Weights of a small transformer language model: vocabulary 8192.
MLP neurons of a small language model. Each row is named by its layer, matrix (up: input weights) and neuron, and shows model dimensions 96-223. Each number is 50 + 12 x the weight over its row's rms, rounded and kept within 0 to 99.
After each neuron's rows, "fires on" lists the tokens most often at its 100 highest values on Wikipedia text that the model never trained on.

L3.up1515:52 47 67 51 53 51 41 28 41 48 55 65 56 41 47 75 64 54 35 46 71 51 48 57 59 34 62 57 38 31 60 59 49 40 66 56 45 56 97 34 37 53 39 63 54 58 66 53 56 46 44 52 42 54 61 47 35 54 49 36 55 60 45 61 52 49 50 38 49 35 61 68 56 39 44 50 36 54 44 64 54 61 43 68 40 54 37 34 55 48 46 56 39 50 56 27 58 82 31 27 51 67 43 45 32 70 56 62 61 41 60 47 60 47 50 72 37 54 63 51 49 16 44 44 47 75 53 49
fires on: "\n", "cor", "et"

L3.up1956:53 69 49 54 61 55 50 35 54 56 52 34 43 54 46 61 49 40 62 64 40 58 50 47 29 47 61 58 54 42 50 52 61 48 48 67 28 67 47 64 50 43 52 52 65 49 55 26 33 41 61 66 69 43 64 30 57 49 53 59 49 54 48 42 34 55 62 48 44 38 43 52 46 50 49 53 39 64 38 48 39 58 44 55 43 46 43 70 30 61 49 74 54 76 50 47 60 63 62 63 59 57 48 67 49 59 42 56 59 55 59 64 59 54 61 37 49 47 37 57 44 57 59 52 61 69 50 45
fires on: "cha", "bu", " Ku", "zh", "g"

L6.up1134:29 52 61 45 41 74 40 52 57 51 53 42 48 32 51 43 37 57 41 64 56 46 49 42 23 52 43 49 58 42 26 68 57 61 72 60 49 47 57 63 55 41 41 57 53 34 65 48 43 53 58 49 41 45 36 29 53 68 39 43 50 43 61 58 39 52 68 55 64 41 64 60 49 44 48 24 55 57 52 70 32 42 58 64 63 48 30 45 39 50 37 55 63 43 41 57 51 60 41 49 43 27 41 38 27 47 46 44 42 46 30 40 50 40 20 55 61 45 35 39 34 42 38 68 49 65 53 39
fires on: "0", " joined", ":", "2", " left", " returned"

L6.up1926:28 51 50 41 54 62 69 39 47 44 51 49 50 50 30 56 47 65 47 51 41 48 40 39 55 41 44 66 52 64 66 40 47 47 41 61 42 56 56 60 46 63 65 85 46 73 43 44 22 35 61 76 67 43 63 76 56 68 49 63 62 51 61 64 54 29 57 43 62 56 39 68 71 38 31 19 38 45 51 50 40 44 45 83 65 70 46 34 43 60 36 68 53 39 47 43 37 43 43 32 60 66 70 48 19 40 44 55 80 58 42 39 44 39 42 47 44 49 42 49 59 64 58 70 37 47 52 34
fires on: "==", " =="

L6.up590:43 54 41 51 70 52 40 61 65 55 56 71 41 50 25 64 61 32 55 67 25 53 49 45 59 39 36 46 56 26 53 52 48 42 49 48 50 45 50 45 54 49 40 62 44 57 61 25 34 32 34 56 43 49 52 59 68 55 47 40 50 46 60 65 61 63 43 65 53 48 42 34 44 46 55 51 34 50 61 59 61 46 33 69 43 42 36 55 41 47 57 66 40 45 46 50 14 49 58 60 60 67 41 41 43 36 45 45 34 34 38 80 35 30 35 47 39 59 52 56 48 40 37 36 55 45 54 59
fires on: "==", " =="

L3.up595:29 37 37 32 45 51 11 38 42 44 47 44 40 39 31 19 43 48 61 46 51 49 70 44 20 64 71 60 50 51 58 47 54 47 53 68 48 69 45 35 45 58 59 51 52 35 53 44 49 55 53 53 57 48 49 33 67 41 52 41 37 61 43 38 36 69 49 50 35 52 47 63 47 30 59 49 60 57 50 47 47 66 52 32 56 50 44 67 50 65 41 48 52 47 41 52 51 72 28 50 41 46 42 56 28 63 34 29 48 59 52 51 46 45 44 34 54 42 56 77 46 44 47 61 47 42 64 55
fires on: " of", "me", "de", "ia", "ma", "te"

L6.up638:50 68 53 64 52 47 61 47 55 62 52 63 44 59 56 68 42 52 19 42 60 64 50 41 69 44 32 37 50 45 48 33 45 54 59 55 38 57 69 57 60 63 47 57 50 57 51 39 51 67 51 57 52 46 77 48 49 67 58 46 59 61 43 62 63 47 49 51 62 52 37 51 35 65 46 64 46 67 57 59 55 44 29 50 58 44 37 52 61 47 42 62 48 39 52 38 22 63 62 56 47 36 57 33 52 55 55 33 70 79 42 44 60 66 64 45 43 45 63 33 39 47 73 33 65 46 37 62
fires on: "s", " un", "t", "qu"

L3.up1847:51 59 35 51 42 59 50 65 61 81 50 35 44 64 33 54 39 44 60 50 61 41 42 16 55 67 43 42 35 59 33 46 25 73 56 32 36 64 68 75 44 73 46 54 67 60 43 22 35 59 53 62 34 48 47 59 45 68 52 64 40 46 48 67 33 43 55 46 49 42 66 45 39 42 24 71 52 51 48 58 53 65 52 55 43 54 57 53 54 46 59 55 45 34 54 52 48 53 42 53 66 38 29 58 44 71 58 56 51 56 31 40 62 50 55 50 63 64 24 56 53 49 47 63 21 44 58 52
fires on: "2", " |", ".", " both", " be"

L3.up1422:52 62 37 51 45 49 47 54 57 48 54 31 48 43 63 43 32 47 34 51 32 64 51 57 40 59 60 39 36 28 64 46 51 47 37 38 53 40 59 53 40 43 49 63 46 62 61 55 30 48 90 61 50 69 48 39 64 59 56 60 53 33 47 48 58 37 56 31 56 57 61 52 43 25 38 62 58 53 54 36 40 54 41 42 61 54 32 32 48 57 46 41 47 55 49 83 50 55 35 42 47 63 47 52 29 69 36 50 67 60 55 63 65 44 62 50 59 54 52 44 32 46 39 50 22 70 58 65
fires on: "y", "ver", "el", "le", "der", " just"

L3.up132:35 28 39 53 44 55 46 52 53 51 59 63 12 47 30 29 39 65 23 59 39 56 60 63 49 59 43 56 63 55 48 60 37 38 53 76 54 35 47 56 40 42 23 47 45 32 56 47 44 28 59 58 72 48 60 44 43 62 37 42 46 89 46 50 42 48 54 50 67 37 63 49 53 34 45 53 32 67 51 73 47 53 55 32 57 43 38 35 39 54 54 43 62 50 53 48 34 45 52 40 57 64 87 45 37 65 71 48 41 44 62 31 65 37 42 37 48 52 37 84 39 41 63 54 57 48 54 30
fires on: " (", "1", "9", "2", "6", " "

L6.up1617:50 73 48 29 56 27 55 50 50 54 53 61 52 52 52 22 47 27 31 47 44 56 54 48 30 40 63 60 36 51 75 80 57 39 49 82 25 51 44 50 33 30 40 56 46 21 39 45 31 60 47 57 53 68 24 54 62 63 53 47 73 54 36 55 73 44 64 44 61 61 53 56 48 48 45 41 54 51 43 48 48 39 62 67 57 50 55 58 33 48 59 61 19 38 40 37 28 44 47 25 62 37 35 60 40 54 46 39 66 49 49 58 49 52 34 63 53 66 47 59 49 57 43 70 48 64 46 35
fires on: " |", "ed", "."

L3.up1051:37 54 37 58 57 46 26 49 65 39 40 64 69 43 83 63 52 52 47 72 31 57 57 31 48 40 46 43 62 47 56 43 38 60 65 28 29 58 37 49 55 25 59 75 38 45 50 64 31 60 62 54 70 54 38 48 64 48 45 40 47 72 36 37 57 40 57 45 56 40 40 40 34 49 60 39 59 65 42 41 33 53 51 38 40 49 52 46 37 69 54 34 46 41 53 41 12 50 39 36 46 50 48 49 44 47 26 25 65 76 54 52 31 46 22 34 30 61 40 59 60 57 49 73 46 40 47 55
fires on: "s", "ing", " League", " series", " and", "FL"

L6.up657:57 57 56 49 31 51 48 44 61 54 68 61 54 14 66 60 44 62 59 60 29 43 50 31 40 51 66 36 48 43 68 33 45 29 32 57 53 38 57 57 31 35 49 70 56 53 35 51 28 71 40 50 58 40 51 41 42 61 55 46 44 69 63 58 41 63 53 40 65 41 64 51 40 38 56 32 27 38 38 42 47 81 50 56 46 45 34 59 54 55 67 39 41 64 34 75 55 51 61 21 42 63 37 45 41 38 77 51 54 54 44 76 56 32 34 44 42 67 54 50 33 39 30 52 32 77 58 58
fires on: "==", "|", " ==", "\n"

L6.up1632:53 41 30 47 48 54 38 43 36 56 42 61 34 55 55 56 56 59 50 49 27 48 57 33 73 28 53 47 50 47 57 41 29 52 40 56 33 61 42 67 34 48 66 61 57 46 28 33 21 16 65 42 45 64 25 46 33 59 41 41 65 57 48 55 58 44 51 56 52 55 62 53 49 55 44 42 57 59 53 69 39 69 50 47 36 67 30 67 53 50 43 39 31 67 48 39 30 57 56 46 55 38 62 51 54 37 36 42 49 47 38 52 30 13 23 41 58 62 69 32 49 49 36 45 43 59 56 44
fires on: "==", "k", " ==", "\n", " and"

L3.up1590:54 36 43 59 50 79 35 40 35 53 48 39 34 40 44 24 48 65 34 60 44 64 51 36 56 40 47 27 48 58 43 39 40 51 45 40 46 42 43 46 31 44 57 50 48 52 60 38 45 47 43 38 29 47 47 60 34 66 44 44 66 58 61 49 42 56 38 48 63 40 53 61 64 35 45 30 57 47 35 52 54 49 29 74 56 39 67 38 45 53 74 27 45 52 45 45 32 44 60 33 52 65 68 34 42 43 55 61 63 33 63 81 39 51 65 51 41 65 43 58 61 39 32 55 54 36 58 39
fires on: "o", "'", "z", "n", ",", "í"

L6.up1302:58 53 52 45 37 54 43 50 42 58 48 60 48 31 50 27 36 63 47 38 39 52 43 52 23 50 41 56 45 65 67 46 59 21 40 41 23 80 67 37 47 55 57 62 41 69 45 43 29 52 62 59 49 49 38 58 74 59 52 37 46 66 49 45 61 61 46 59 50 59 63 55 39 33 44 34 58 75 58 54 55 60 53 47 44 67 37 66 44 57 49 52 52 35 60 81 45 50 64 32 08 55 44 16 48 45 77 24 37 51 60 56 33 72 67 74 55 61 51 43 46 37 53 60 48 43 38 25
fires on: "==", " =="

L6.up1676:61 32 34 52 45 90 60 59 42 57 56 49 50 42 64 50 46 63 40 65 59 58 51 36 56 56 33 32 36 60 50 48 42 32 46 53 58 55 43 43 65 09 60 56 42 42 49 48 40 55 37 44 40 69 54 28 51 56 44 43 60 46 62 84 40 47 37 20 50 57 57 71 61 37 46 46 65 42 60 61 36 28 56 44 49 45 51 51 62 43 48 31 45 49 39 31 67 33 34 23 55 56 49 62 37 39 31 48 70 55 53 37 42 64 41 37 34 73 51 64 56 49 36 44 55 45 71 57
fires on: "s", "ing", "ly", "al", "y"

L3.up874:52 35 43 41 60 60 35 23 64 55 34 48 46 46 60 43 30 56 71 48 61 40 62 50 60 37 58 50 40 34 66 65 62 31 44 53 54 68 51 60 44 68 53 64 61 50 48 35 41 44 58 75 48 51 69 58 50 39 49 50 37 40 57 30 56 43 40 50 36 18 34 51 50 66 44 55 50 44 55 48 33 57 55 52 65 60 62 61 35 51 40 51 52 44 45 41 43 53 58 49 42 27 44 58 56 60 50 27 47 53 41 74 43 50 53 49 48 49 77 68 70 60 42 81 85 28 40 64
fires on: " of", " late", "on", "it", "de", "te"

L6.up328:40 57 54 42 48 74 38 32 33 64 48 36 65 68 66 52 44 38 51 31 51 45 51 52 16 53 38 40 64 42 33 38 85 54 43 61 31 47 65 52 52 45 54 47 59 36 51 48 27 71 63 51 69 54 81 49 46 46 58 65 28 49 63 53 41 65 40 45 70 80 54 37 20 56 43 49 52 46 43 62 59 46 38 37 47 60 55 38 55 31 63 57 60 56 64 41 52 50 39 59 45 33 50 39 47 49 60 55 60 60 37 78 40 63 53 46 34 56 55 72 27 40 35 26 55 49 51 36
fires on: ",", " of", " was"

L3.up385:37 53 39 46 60 58 47 44 64 63 35 45 76 38 69 44 42 35 53 69 48 42 44 31 57 60 63 43 47 47 61 68 54 68 53 60 39 56 35 27 39 33 59 58 80 49 78 36 29 44 47 59 58 50 34 31 51 49 58 54 46 43 62 44 37 51 74 46 58 52 40 58 36 47 49 43 55 62 54 70 48 55 57 63 67 50 52 66 38 52 58 45 34 43 33 55 49 46 38 57 48 60 55 45 29 52 26 38 71 47 40 24 47 60 56 56 39 75 36 46 50 33 53 46 45 51 64 59
fires on: "s", " as", "ing", " by"

L3.up1152:48 31 63 30 65 48 50 50 16 48 43 38 49 43 50 38 55 46 65 47 54 52 47 27 43 46 45 17 57 46 28 58 62 54 60 72 56 53 57 24 42 55 42 71 63 44 48 66 36 32 47 48 42 50 44 58 57 56 60 46 38 79 41 53 63 29 53 47 50 26 57 57 59 53 23 60 66 57 36 43 26 47 55 52 58 42 52 44 44 40 59 49 54 60 58 55 51 58 48 54 68 33 55 59 51 54 74 74 65 42 44 54 55 80 50 43 54 60 61 32 52 48 61 68 40 57 48 64
fires on: "y", "2", "li", "ive", "ar", "r"

L6.up785:45 56 36 53 39 50 63 51 57 71 46 29 61 35 58 61 42 54 61 51 39 58 86 36 52 34 40 45 41 44 38 45 35 46 66 53 47 46 68 56 43 40 48 70 54 55 50 33 46 47 61 46 31 35 34 58 51 61 63 61 60 31 38 51 36 38 33 47 60 43 71 36 60 67 51 68 46 59 42 54 23 51 39 83 64 56 17 54 45 57 72 54 52 27 74 52 40 55 32 47 30 60 49 42 28 55 54 26 48 54 51 63 46 31 43 30 39 44 28 63 47 45 60 28 53 60 43 57
fires on: ".", " home", " over", " to", " into", "6"

L3.up1420:62 23 46 47 80 64 26 31 57 45 80 56 38 61 46 44 57 45 51 53 38 53 50 62 41 33 68 46 65 51 37 47 62 53 62 53 49 60 30 57 58 48 41 51 52 56 56 31 36 55 43 37 43 65 47 31 46 61 40 56 31 64 51 43 40 58 42 62 60 46 68 48 48 33 49 44 42 68 47 51 40 63 63 62 57 53 58 46 50 39 45 45 63 54 70 29 46 41 44 75 39 39 44 59 31 45 78 39 57 51 40 42 70 27 68 33 51 52 61 63 54 41 64 52 50 51 50 73
fires on: "'", "0", "2", "1", " Val", "ner"

L3.up205:51 35 49 39 41 56 41 46 51 41 59 49 57 51 27 19 48 61 23 68 45 61 49 61 47 43 52 29 41 64 56 42 75 62 37 71 47 38 58 41 52 52 61 38 38 56 52 56 25 42 41 64 54 36 58 62 46 74 43 49 58 44 42 59 61 54 51 36 39 44 66 81 62 40 47 71 59 47 39 36 46 57 40 60 23 50 41 50 36 36 37 36 47 60 53 62 36 47 67 50 32 53 45 41 39 42 41 30 68 52 51 45 55 56 49 36 70 78 45 74 54 66 31 36 68 62 55 34
fires on: "de", "e", "n", "á", "le"

L6.up1856:39 43 54 59 32 49 48 51 68 37 40 58 44 32 44 57 52 50 64 54 43 47 69 42 51 49 48 61 41 59 54 26 68 39 28 46 60 65 62 81 45 63 67 84 66 61 49 34 32 44 62 47 63 49 37 39 46 68 39 63 31 84 50 57 46 42 38 54 66 53 59 53 55 44 53 32 46 24 50 37 34 63 31 49 39 63 30 43 53 57 57 72 58 41 46 60 63 57 44 43 62 57 38 44 55 36 57 45 45 68 40 49 41 42 42 51 49 49 51 57 30 37 49 68 53 75 42 42
fires on: "==", " =="

L6.up751:48 56 38 40 59 39 46 30 49 28 61 47 77 49 39 59 28 35 61 55 71 48 61 53 48 47 60 50 55 60 36 38 56 55 41 61 43 71 56 62 65 55 50 65 65 47 43 41 59 39 54 54 58 40 55 52 59 73 48 61 72 49 53 34 48 59 54 32 56 46 68 53 49 42 38 26 53 57 49 55 66 63 50 56 36 75 39 34 54 74 64 41 50 41 56 49 52 43 75 32 69 66 41 45 65 51 73 29 63 46 42 64 47 38 18 54 64 52 58 43 44 65 63 40 34 68 36 43
fires on: ",", " Order"

L3.up1341:52 47 35 36 74 39 37 56 38 69 56 37 46 34 46 54 50 32 43 60 68 60 66 40 49 23 55 52 53 63 38 61 64 57 41 62 44 69 58 53 57 56 67 57 65 50 64 54 17 39 39 21 28 48 48 57 22 40 56 61 44 58 45 62 46 59 46 28 56 52 39 27 57 50 49 45 44 71 36 50 38 71 64 43 53 64 49 53 63 25 12 50 41 69 54 51 34 25 38 58 38 47 52 58 46 39 74 39 69 58 41 56 70 52 40 51 34 82 51 46 45 74 62 58 45 47 41 29
fires on: "il", " is", " in", "am", "li", "ar"

L6.up1168:49 58 51 35 60 67 43 39 63 50 56 55 39 44 37 42 36 44 47 65 42 38 55 42 39 57 69 40 43 42 34 67 63 25 53 67 00 79 53 51 48 52 27 48 49 66 54 43 36 52 51 39 44 61 55 36 66 41 34 61 63 56 70 45 43 67 46 56 65 53 58 66 60 46 71 54 62 38 46 67 41 56 33 61 25 56 57 55 47 71 59 49 58 50 42 59 52 32 59 33 33 49 47 54 42 45 55 44 51 50 66 44 47 37 26 49 48 73 43 51 41 41 45 56 58 61 24 44
fires on: ".", "'", " War", "3", "-", " date"

L6.up1486:56 57 35 61 50 60 52 73 36 49 47 44 59 22 50 52 42 52 45 55 45 58 35 27 42 63 61 28 56 51 61 58 67 51 52 43 40 45 63 44 28 49 39 61 56 44 33 39 39 62 61 63 59 39 53 53 50 64 47 65 57 51 63 47 52 41 49 66 62 36 71 44 50 38 46 51 47 42 57 67 61 43 59 71 45 52 50 58 63 40 35 55 70 41 81 70 43 55 48 36 36 39 38 42 37 62 56 44 36 44 54 52 28 53 39 28 49 47 41 44 46 30 43 50 48 44 30 36
fires on: "1", "\n", "-", "9", "b"

L3.up594:67 30 46 42 35 65 51 20 49 56 46 56 42 56 52 70 47 67 44 52 48 49 54 42 54 64 55 51 42 50 39 41 60 39 46 61 35 53 65 36 69 38 45 63 58 50 54 44 70 43 66 50 87 36 62 61 53 48 49 59 47 48 59 34 34 73 55 48 47 48 41 45 24 65 31 57 41 64 27 62 37 37 31 55 48 71 50 30 42 44 56 41 53 52 38 42 35 74 66 66 64 47 56 22 38 53 39 53 70 64 53 58 55 43 69 62 72 61 60 48 57 48 56 47 41 42 28 45
fires on: " of", ",", " in", "1", " century", "9"

L3.up726:32 40 29 34 65 52 61 43 22 46 30 52 43 48 62 71 58 51 46 78 42 40 63 67 60 34 70 24 40 57 38 65 51 31 55 62 46 59 58 37 36 73 54 50 46 55 56 38 39 46 81 35 47 47 48 55 46 52 50 70 42 61 42 56 77 48 37 55 44 56 53 47 56 24 59 60 51 42 39 65 44 29 49 34 59 47 31 42 28 48 50 38 68 37 47 57 50 61 26 67 45 57 79 68 54 55 75 68 42 46 62 49 54 68 66 58 38 56 59 55 57 46 66 35 53 65 29 55
fires on: " of", "te", " De", "de", "ir", "pe"

L6.up1423:59 63 52 53 46 43 49 45 30 41 41 18 69 38 64 36 37 68 62 67 62 57 47 58 50 35 41 45 39 35 51 56 55 33 34 61 55 34 64 35 56 75 55 65 45 65 56 48 27 38 75 27 54 64 53 44 64 48 45 51 55 46 54 75 65 59 36 40 44 38 34 82 46 53 50 61 56 46 27 39 49 48 38 49 36 33 34 62 62 63 32 27 48 50 97 57 41 52 67 60 48 58 51 39 50 52 51 55 70 32 38 48 25 44 24 51 37 56 58 50 42 60 74 46 40 46 60 47
fires on: "b", "c", "g", " was", "m"

L6.up1086:35 39 71 57 53 35 52 49 54 59 45 34 33 55 35 59 31 45 49 50 58 40 39 47 33 69 49 58 31 34 41 47 38 08 30 42 59 42 51 34 53 57 36 68 83 58 39 38 54 35 31 61 67 62 39 55 31 63 64 52 65 44 50 51 40 34 56 35 33 60 66 56 43 50 51 43 34 37 47 64 46 62 33 44 48 51 45 57 35 33 52 59 60 65 51 57 47 37 67 21 61 58 43 74 38 42 68 54 69 58 48 47 74 44 43 57 34 54 17 58 49 48 67 45 38 70 49 55
fires on: "==", " ==", "ob"

L6.up50:57 42 37 36 60 37 36 30 55 52 60 26 49 42 66 47 28 50 44 41 62 62 54 56 64 30 53 44 62 62 45 46 51 29 78 57 37 69 51 38 48 43 45 61 56 48 44 44 41 33 32 37 58 52 30 35 77 34 49 55 57 55 60 45 27 53 36 38 61 28 71 40 55 64 55 42 54 34 46 48 63 60 51 60 75 30 62 40 48 40 30 39 60 65 59 53 47 45 70 43 43 57 60 39 28 51 57 60 69 50 70 52 79 43 40 48 42 66 50 60 46 78 44 48 44 40 49 38
fires on: "'", " in", " are", " of", "3"

L3.up171:63 42 49 50 36 46 58 44 30 39 41 59 54 46 53 62 49 55 20 60 23 55 45 41 53 38 55 56 60 45 46 40 50 36 49 67 54 56 50 48 49 54 43 65 57 38 70 40 53 33 57 75 58 52 70 38 50 28 48 41 60 34 36 55 42 59 56 35 50 34 56 43 42 34 57 42 20 55 43 65 37 52 51 53 51 35 41 48 34 39 46 74 64 50 55 56 41 42 45 51 49 75 65 45 42 53 46 44 59 60 17 54 52 56 53 44 44 65 53 55 69 48 52 22 62 40 30 63
fires on: "ed", "a", "d", "o", "je"

L6.up397:43 66 62 67 28 51 49 34 45 60 56 42 66 54 60 30 29 45 19 62 22 61 53 35 45 37 53 50 51 49 54 56 84 32 61 44 58 44 61 44 33 25 54 40 42 59 38 37 52 65 51 36 61 37 58 82 54 59 51 37 57 27 66 30 59 45 45 39 50 53 35 64 53 48 52 49 42 41 49 69 40 41 44 51 52 26 40 55 49 53 39 65 44 49 75 55 47 33 66 27 60 66 54 22 31 49 56 25 43 31 42 54 72 34 61 29 37 43 67 50 35 31 58 35 62 38 58 56
fires on: " ", "1", "-", "4", "7", "s"

L3.up348:45 79 50 26 48 63 45 57 55 72 52 50 56 73 52 63 39 55 62 50 53 46 46 39 46 64 47 58 19 62 44 40 34 45 39 44 45 58 62 48 48 48 48 45 55 60 61 47 49 53 63 65 36 58 51 31 50 70 55 54 31 58 40 55 47 62 42 63 44 52 57 56 62 55 49 57 62 53 47 59 63 44 38 40 55 48 37 59 49 52 38 45 28 52 40 43 47 55 50 44 14 35 49 47 42 45 52 45 59 39 44 41 41 56 61 61 59 58 49 41 43 32 48 60 29 38 49 34
fires on: " ==", "==", "da", "ors", "vo", " part"

L3.up1826:42 34 42 42 33 49 63 43 44 39 58 68 49 48 51 55 22 38 49 46 56 50 51 48 46 53 69 55 46 51 54 55 39 49 44 65 35 53 60 21 56 40 42 58 72 45 49 46 52 15 55 59 56 48 59 43 37 66 56 64 52 74 61 67 55 51 40 60 54 44 51 36 67 62 50 50 43 46 53 59 56 54 51 31 37 34 56 30 55 58 60 70 44 48 46 42 62 67 52 66 58 46 37 42 16 72 51 49 42 69 45 53 33 45 65 60 52 57 51 54 51 32 66 52 39 60 57 45
fires on: " of", "cho", "et", " future"

L3.up2024:50 24 53 58 47 41 53 46 35 49 46 47 39 74 40 35 32 45 58 53 36 55 56 33 44 63 39 42 58 44 55 41 57 51 41 64 54 48 58 68 60 49 48 56 59 45 56 67 54 36 54 40 33 18 49 51 36 67 64 48 47 75 55 38 43 46 44 39 66 54 52 65 46 50 40 68 35 52 26 67 39 75 16 64 52 45 54 49 44 51 73 57 48 63 39 40 17 57 40 51 53 52 46 65 46 68 59 55 58 51 53 50 58 55 52 54 53 37 34 80 61 46 60 61 39 37 40 56
fires on: "s", "o", "ez", "d", "z", "š"

L6.up1705:40 51 28 51 52 33 56 41 67 35 47 71 37 42 59 34 41 53 46 53 45 53 59 43 57 58 49 57 55 38 33 66 47 40 54 54 53 40 48 49 52 47 44 71 30 52 61 38 45 26 48 55 61 48 64 37 64 40 62 55 64 41 73 33 52 57 62 53 77 40 57 62 51 57 23 45 25 30 24 51 49 57 56 37 56 42 60 58 47 51 54 41 42 50 38 58 45 41 45 25 30 62 49 68 38 35 59 55 57 36 66 65 43 46 29 36 42 46 48 76 35 44 65 61 53 33 43 67
fires on: "\n", "0", ".", "-", "s"

L6.up153:65 47 55 37 42 55 51 69 63 56 64 62 73 64 75 48 38 39 45 51 53 59 46 49 32 65 48 26 58 40 53 56 60 48 55 61 51 60 43 70 46 55 36 64 44 49 58 47 43 63 36 22 51 75 37 64 33 67 58 31 49 76 50 35 44 43 52 65 66 57 61 37 60 35 42 55 51 60 51 51 60 52 38 56 55 54 45 65 54 48 64 47 24 27 35 53 38 74 37 69 69 61 55 60 52 32 69 25 59 41 66 65 64 59 37 50 43 67 35 51 43 44 51 38 53 66 63 54
fires on: " |", "ter", "m"

L3.up1516:31 53 45 63 43 65 26 56 37 72 55 64 46 50 50 58 59 51 31 59 37 52 38 60 39 33 54 40 44 32 67 56 52 51 44 67 46 42 61 60 50 44 51 51 45 57 59 52 39 32 52 70 48 42 67 45 57 41 53 49 47 61 34 39 29 40 36 45 34 44 48 43 56 57 58 49 64 72 51 65 37 75 51 39 50 74 46 47 58 60 28 58 68 48 47 55 47 42 47 31 54 41 55 28 36 60 63 74 48 31 47 45 50 57 52 47 34 45 43 44 71 47 45 20 67 57 33 40
fires on: "p", " time", " just", " name", ".", "k"

L3.up277:51 56 73 51 52 47 59 26 26 41 66 20 66 54 67 48 43 51 30 58 67 59 61 48 64 53 73 53 64 49 51 42 41 53 61 54 38 58 40 46 42 31 48 57 51 59 60 40 72 52 73 60 51 57 56 39 66 41 55 38 41 72 49 52 42 50 20 59 40 51 40 62 46 48 47 68 28 44 34 56 45 40 37 74 67 53 48 60 44 54 56 44 45 47 55 54 70 79 21 34 33 61 68 41 51 59 48 71 40 59 65 25 63 42 46 46 26 64 33 50 36 40 68 74 56 48 49 37
fires on: "\n", "al", "ft", "op", "n"

L3.up775:51 60 54 59 40 62 42 34 65 35 57 37 35 65 40 47 39 52 59 36 62 67 56 58 44 60 43 66 34 38 86 63 64 50 40 43 57 73 67 36 51 44 57 74 53 51 55 51 48 44 69 59 79 47 50 60 52 72 46 50 55 40 37 60 51 37 60 39 46 67 58 77 29 42 40 48 53 72 56 40 48 44 64 42 61 48 41 45 62 40 27 72 48 25 51 55 44 40 51 33 47 45 62 55 37 50 67 54 66 42 27 58 48 56 44 49 55 57 42 37 52 30 40 53 57 45 55 68
fires on: "S", " record", " time", "ter", "up"

L3.up1265:33 48 46 42 46 65 63 69 45 47 70 60 59 48 55 33 59 35 52 62 36 56 57 57 47 43 67 36 41 67 57 57 63 60 50 53 43 48 46 70 60 63 67 58 42 36 38 29 24 55 52 70 62 52 50 25 50 57 50 58 49 75 62 49 49 58 57 43 69 57 39 66 30 61 37 51 56 62 59 52 30 40 53 46 46 38 34 50 58 41 29 46 31 54 38 44 40 70 28 62 36 56 51 38 44 29 26 64 54 57 38 17 54 32 44 75 50 50 51 60 56 54 31 47 64 64 43 50
fires on: "s", "al", "age", "ic", "car"

L3.up297:62 56 30 55 64 42 52 39 58 34 62 49 56 60 69 54 33 41 32 55 52 55 57 49 45 51 63 49 47 33 46 29 43 45 43 61 42 70 61 40 53 34 49 44 49 61 47 68 62 37 71 63 54 46 41 38 38 47 53 44 63 62 42 35 40 64 47 46 28 60 62 74 19 54 50 45 65 43 38 52 55 57 41 59 49 73 55 54 60 60 62 65 53 44 57 48 43 51 46 46 51 30 48 53 54 58 66 50 34 48 65 64 50 70 31 63 33 60 32 80 31 35 45 61 44 71 43 29
fires on: ",", "5", "0", " June"

L3.up971:46 35 36 53 21 59 80 52 47 44 46 68 29 30 47 48 63 65 45 33 19 58 50 50 57 55 55 44 30 38 45 40 72 55 49 71 45 52 54 40 54 66 62 62 59 50 53 56 37 41 76 52 43 61 62 40 39 66 51 62 45 33 43 41 34 65 40 44 37 49 47 54 46 56 36 50 58 32 39 58 38 46 41 73 29 70 55 30 55 34 47 65 52 68 76 48 49 57 60 63 50 52 58 50 50 54 59 49 65 52 42 37 55 76 72 35 57 57 50 56 29 55 58 43 55 65 55 64
fires on: ":", " that", "ed", " \"", "ize", "d"